Part of a small language model's weights.
Size: width 160, 5 heads of 32 (1 for keys and values).
Architecture: rotary positions, biases on query, key and value.
Training: a variant of Muon for these matrices, 216M tokens, 6598 steps.
MLP neurons of a small language model. Each row is named by its layer, matrix (gate and up: input weights) and neuron, and shows model dimensions 48-143. Each number is 128 + 24 x the weight over its row's rms, rounded and kept within 0 to 255. Numbers have three digits each. A neuron's up and down rows have the sign that makes its largest values positive.
Before each neuron's rows, "fires after" lists the tokens most often just before its 100 highest values on Wikipedia text that the model never trained on.

fires after: "re", "er", "r", "or", "ar", "el"
L6.gate328:101154122121142121152077135138123117166123112119151144091146104133172142110142141133116069119142151176096139092132100111124110101112097121105097159154128144103105124159146155137116118187111141086167155139138172108088141132148175134096101149177108166096135117111104161148102131134137091165
L6.up328:127098117125121161126114122152112124132079108131107168170103141129113128150137146141119106114116135188111149116150176110100088139126158154080110113144091126161111120127137156128162159109091078130143092164141143134139152107140158150133146153129134090155107111136101126124148135102124160107

fires after: " G", " C", " comp", " Th"
L6.gate254:128138133127125134186124140119149123086131138112149116105125134119093098104165134144079129101084094131155079141124156099135083167122136147135184137159139124120147097135136144114121110077124130108133123131118123109186168114140107130128137133131135110120118120138133150076108099123095134117
L6.up254:102137109108136144140128135095126125157163159139175111102152107135103121129157135076145079157155118117164087147164109066141092111104131169123170183164164129118165135106143123130160149140090116125148105115107075102071166129140144084142095158133144107104168163127163124114133128126115144111

fires after: " b", " B", "B", " to", "'s"
L10.gate69:156130122110186150116086124120131158079129104112165148132093171124105148156135101176158154154092131133101131070155158165131102142114070152133092130114096087132087130115154135159102108175072167131102113159132109119096112116155125115106147136105141123149137165135125135129118117136145168131
L10.up69:147143113127137126127103127130131118165134151142136134085131114119130129109134182090191161106135135137131060092106125074123109084136100069114163120119120094117107126148106166092140144153107137131108120101165125093103118134103144113111133154119121107084136155098109132146138124115132129111

fires after: "b", " B", "ab", "af", " K", " D"
L9.gate31:074129115083146129153090163142155140173143089121105148141130108126120119117119102142128134151114104092131135116106121136130112150115160129092132141151122109101164112066143118130125089096138141109100139139124142109130129139101131117155152110049117155144139129097135093124122145107168090173
L9.up31:113110144156148125120160125139120148096167122161118123152124122114141151091133126127105131138137134090116140159101126140076121169125146080145085156124133116114117125105130149138121123115133082114123107128145156141142106157118182158138141143145126114162128101166157144149087166130099125138

fires after: "|", "ron", " the", " a", " (19", "-"
L12.gate318:154143137152109074151092090100106116170122134088173077076137115170101141111168113118119094138121141142166139134153113128122156113101148112130115148115095147109149105102116095103157105098128151132112099118148112151156148135090171168106167153123161107121125115112100057111099108131117130118
L12.up318:137103124165104187141129123131105112143086119131141119092104120113150126121138166128114148122117130111102191066168145112161140112110112123116070136107133119132127085108155124116160161110165150095116148129137131105153117138145145099078131134134135133128190144109114111137138152143145125082

fires after: " V", " C", " 18", " 13", " age", " c"
L10.gate168:131141162130148111082140132154122119162090120165105161113115140114141068119116077135101113068099104099167149155115147065093143125100143107159133119131165138121102089145157155165100095140116128135116102144104144136087125069158149115139136138124129162182100134139127123111127146136156100114
L10.up168:113135133100133126110099084101152130111151120093123156169150125139161169120156102193154109146158140139101136135102115175096160084107106105155143129147131108131097117111158156144156127064109106080129133116146110141131111129172122116116168114149105112124161140127118156105134155104105149102

fires after: " |", "|", ":", " a"
L2.gate383:166127102149114160095177122131176135090126145108107113122095122096154140126107146102157143065131129124119138110133118165103114103100126129112154127117115182097130077181076123078088146131139119139166149145115200113100091155104112128124133134143168146136143112124104116150150132112128134112
L2.up383:123110130168150133065140171128142113107119112161134149066156140105143114114115158149159128099156113131168163082130142174131124080050149097090121097132114151089095078167137149149119127114158073131132144165133152100105148114148138092129148132153133148122114096116128084135125147101125134118

fires after: " the", " A", " an", " a", " U"
L15.gate381:132163115118137106135091142138184172143132179112124136119117135119096117128095143103104128137136081145118119081144116122142139147139090112150173143122125112174131122108160142110158148169130181156114152121124137148118156143108097081138132139150140125135154113105113131159126068114132104129
L15.up381:156131149115129159173161136127086159114125075108143124122125114142150060110140137097083138158126163118110158113173143128125126146107115133108087166126069121122103095154134130143153136146148083119104144081103084146121076121136162116136115144168119145155123136137097134148120142127157140161

fires after: " O", "ur", " bro", " dec", " Bro", "iv"
L3.gate127:123122142131171128159100161121181069125167101109157095123128123131118128130114124129116098135127101124137128152077125128131113119139107150137114120117179129105119092114096133124118104092110131100181121169152146080163101113129123096085130135126127161108152114143117147128111118103121086127
L3.up127:118137149097137091154151146134164128113154101125144153155124133133140088139103174136137176084174124107121138104120113151133085133101131149137114150140103164160123093123119142119128100106116124133123079164120133114139110104132115097076100135110165161102149150119082108130061117081125130114

fires after: ".", " where", "s."
L10.gate223:106117129198082111148154136171097135096092105147173118126101120080117135144158084089113121179117087133078162129116130093124133131083150107122132124145124150126116145127134113100112113100117175087106122121128111110133129151100141168124115140133143127132129133139128106134094137093085087148
L10.up223:171100113093114122125082084134103202088135110135114152143132118168165136100095147132125141064143136129126171132142090145128125108117144124113144119154162162104134128138139142152142150163130106117107148099130121109135125130131128128164109157132139102125158140143112156083111156113105131149

fires after: " |", " 1", " C", " T", " •", " 3"
L17.gate410:113140146170126105158157135143179134129129123123161106090140116116133152151148125119085144128114105158067136108158134139148127124153100153109108138097111142124134117128093095155139135114112118120086124150127087111161107128156135082086100152145117093113142146106121133127134160208170145108
L17.up410:121154114139130127138115087139139138149157147128096149130149147127109130137120133195160119162121118119124125097101158145172125157134149102105148146120133169147118123136141107173128150137103118132138153143133142128110111095127169129120067169075145138108135117131114110132144095095157169115

fires after: " K", " D", " b", " C"
L5.gate359:093166125130135135129129138071129151087133091174130149089116119134101140107118103123113078177098170108128128141113164166114143117132155130136125101174167067117125139101139180102150119126164157142178153142116123073115120104119128109179123112143116139123133131156124154110131109148139093165
L5.up359:103105169126151149132146122137143136090161108105119152131129143134134084122127084107111076145119161128134158116151168130136130122128155111139106168130093101135133186112126148152142132155138164111091105148112159167115122091184117145184115119174140155076114084133170100128136103121067139106

fires after: "E", "R", "A", "\n", "-"
L5.gate21:105097158086166112165161150110134149125106166161119135120140118114149131165128153097121136158137146131129139137167119109113142158087127136172154122138169133138126122115154095085108176147084116123098110139122181094168118138124108161102168121113137133135112147194143082151095088098128119145
L5.up21:150082145116152124095157135128093146123151158121134132126110132138141163132162139114114129142118122120101105111131135161133155118104144088139108111135118134118112142112131124107137137192167093111088125119149152088127051158101109141124130116090121175175130172187117143142071117135132143135

fires after: " the", " a", "'s", " his", " an"
L15.gate254:114156122180116131165166072150144133139146140160140160100138108163163112157122128178133118096110136120114144094121120075139141158119112121135182130092154123114148133153152180163152130160110150156082133140078113124101104116164135148145093128119126107146117123145130138138162124141148153156
L15.up254:142081141097141118159135132132118133131131100105117132151112071148172100122124152134115142140119110095144103117167103139139167128061121110134116159092162096141117128089135156114129124132146152140087134138098089159138075162108155123130123135152159104135119153139119139160118115151129099111

fires after: " G", " L", " C", " V", " "
L8.gate62:102129154135132057113137149097153147131155120119110102113112113122113091131147090145090125128166139103138151163118131095143178127166127138117109144136127095131108112096128140160147098146110135141082159094112137113170127146136099143114119153098194099148138119124161156096088140126090156151
L8.up62:097128137107116085107133160130125101098159173116120101138156140121086173125174134119194148127124097133112075079142145128101096131110115071144128152122110128111151108174152127132155095162166138111110168136114098121070120122118135138124125163112120082130161109137157117116133092141125166144

fires after: " c", " C", " inc", "c", "ud"
L6.gate172:165139150134138114139108105121136139140110124139160135155119157140125089138126099173122168125113094128165090126147123134113115120145143113141115135094116126074069107116132120146133098106119127075113157149074151121081137125099135123140099117157106158162137073147203127141130149120124155115
L6.up172:167135103077131156096127104133157118110117119101130083123133155150114124166180129142140117101117139144132127143133115117119138133106112173104124136168111121139110124132165102124166145121113137128142119177092155123137120070174138106131133137148141114118120157130131127108131135121137111100

fires after: "B", " B", " b", " Sw", " H", " Br"
L6.gate349:118118126109145151126123109122156119098115107113106149126156114127150097127142141131154133142079172127130139128145101169113186144095113131110115125117185105093117117140120141194080104128131154119093131101182104160126139113107146158082106104156156126170128110125150149079148176109145116071
L6.up349:109108102147143140120120138158136108137157147141192131128153106100128113100167115114139131121168174120119108133087141116123135121153091137188143063151124124134119151105074134143152178103166126148112114100084103133128157104115092126097103150116119084118129149113159099113153080125107109138

fires after: "e", " sp", " Me", "end", " Sp", "uff"
L4.gate417:121095118084088125098105102118119131103119134069134181137139100125111107157097120153166138118132091120086142105144159135108152146139134163105106139124124122072101142118141103091108155179159126134108092112131134138135117125150149176125141061147132114112109122121137107085105148144130146140
L4.up417:134151110111155148124111102151126073131128138127120152110122078108111151148096101146150137102112133167117110135125123112149176138068078114131130168111099158134118096130136160119114102106095100131130126115145115139126114120076112120111133105145111180127112125113156116132095174148150120149

fires after: " n", " N", " t", " f", " F"
L6.gate407:090089104128127126135115155163122107160136117124122153163106091107156120171094159140127084132134197116135128141091123118084131078155095108148094161137144094140142097089137139126162137120149163127083123098150132141084145115135144104144070149169120091165112124129143124124100098163121106139
L6.up407:159113156134155151151151126135146085136131130107126090102123116163134135142121134160128108168114163141101128180145065103166117165102112110066111096127187135140105149116141137113141108130126148104126097106114110141131091151143086115147117138103126117161124078115139163110133090157168120124

fires after: " t", "ou", " mark", " f", " d"
L10.gate259:148109112142130135102093154139131137120134097170076142140147114114159170113111145168113103125094128135157197158122106127060096097117159100136131098076157114152067114047130112110111142145140157090137107078114115126116145112152135128167134118088117111128125125139156145117140127184136164136
L10.up259:118142098119123133130131134096145124155120090075093150151085164096154096159101125177106112125080139120163170110134087173087128130120131111112143138151124135120160110098131114189089130122105193101074126110089105105133152107149086122149177110111093121117122139159130140137121121138142109123

fires after: "C", "-", " Con", "R", " F"
L5.gate347:179133129080107101150149082096118161093125141163138198100151103142107132113128092123130147130139154142102113114132149108102090123099138112152180128164166077119070147113141104118118099113162138110116141129128100080125056102103107146119117124169150176107134132128150116162107117148125123119
L5.up347:215149098124130143162116106134142122095120165137134129101137176132113138083149106183140137116134134127116132100121126132119166136107141132160142151123130081134080176112121112124127120141189096111145094122120129124138091133132104137130096114114139153108110080123141115137108121143114116091

fires after: " s", " tra", " U", " w", "C"
L6.gate401:103113137103150155115130106173149116078111129157161097126162139068103119120107100119158099176142157114128095130137103125105168124151089130148142089136160100122127141175149121139153167120118126139110131100117142141142089114142108143142125145130115094098114139141166136144117071148139138111
L6.up401:144148126139131111113127141132098167102136108129132137138147117169125107122078139135112119158122185156129162140153128142139147056112146116105159155131113121107164136089142140149174117120152122156092141120145143095113144112115078134144105146120101145154114106163106097163087077152127106110

fires after: " s", " w", "w", " in", " S", " res"
L6.gate89:149121146122170094113101108162175113145094145130129105144161144077102132100156147148154122100128123105122085084100132160152133136110155103142113156143144132121108108136165134166156133116167156148130082114101136119143122104115170165159135139153162092168095156135173124147168135122127099102
L6.up89:153151134148113122132104182147122155112106117127102167127148100155124160099147138148117140122128156152119093135132133155083142122154169188102163095148108094095123163143107171188137124132127154105127123096132091061110130140166098116175143124132146141121127129136119167121099149164126112157

fires after: " f", " le", "f", " P", " F", " p"
L12.gate69:141129122116138138116108123132136120140072185126146118150066141099100123149162088140169103156177118105153157130148131113126112142154125117141068134169155104109144103108144142119117108135106166116105102112119140173143137139188127114158102145125098096104129130111093092133134159159103096153
L12.up69:116138151116121128117139128095140112125145112125098154099104138116121139141126090121103144096160163139128160128132123136105124098121100136097124103138128144167133099175146097101124136124089128118145122160107138088144077127134184145164140157102132098079166094111172132100130114150122095139

fires after: " |", ":", "|", " the"
L3.gate161:122133146127130109125116103107124109130152133134149161092121096125098158109147110103140145095144150147114103083107084144119111115097138131128126109156112166111088140171140094118147139142140134123171140151134127151115135191128110132159158126172125129139141130154152132136140137112172170118
L3.up161:135145138101146122122164166127117087137132172126128129134099094092176107128152110115129114113126131145103118112122136143108139083099171112120127136135134141074096091138133109135164137161180142106111129144082155139112128149110109119158113113182119120119079096152127137153134128071109127105

fires after: " the", " b", " ch", " to", " And", "F"
L8.gate306:129083089194146148095142141184113127168133080090115123115116121125141134112114107122096121140146160107152132141128139107131084125082166128129106106110131145194186116113075102166156158122134120104125138111139168137130122124119121149136156116110088111127152144096158130150147108129158131069
L8.up306:119154145140178134151116095109105108149119151112119150076114165150150116112121137166146140172132154102125122128124112123131146133170150125102146087123146127130111131150127134108138146090103149171138161098171146127109085129137191131112108121159115184203097116103174152105143151120116101131

fires after: " g", " h", " G", "and", "ag", "ain"
L6.gate81:140114134127141114134119171133160141133126147071142103117107135132173117121135122109163138100113124072059178129148129143120113122145118118090118100148150117102116154136119137152095148116147135120148147103144150136161120121190108123142133162115158159071131120094119093138086142097126116110
L6.up81:115069117111156122123075145095153147154068135142113144119140173117147097156103141081129135152134126109114166098168117142153144072109113115169088143110135138131110150165145127147108145129170149113150126106123139144118148137085112156108163106139149165105120092096141135116124096147055152141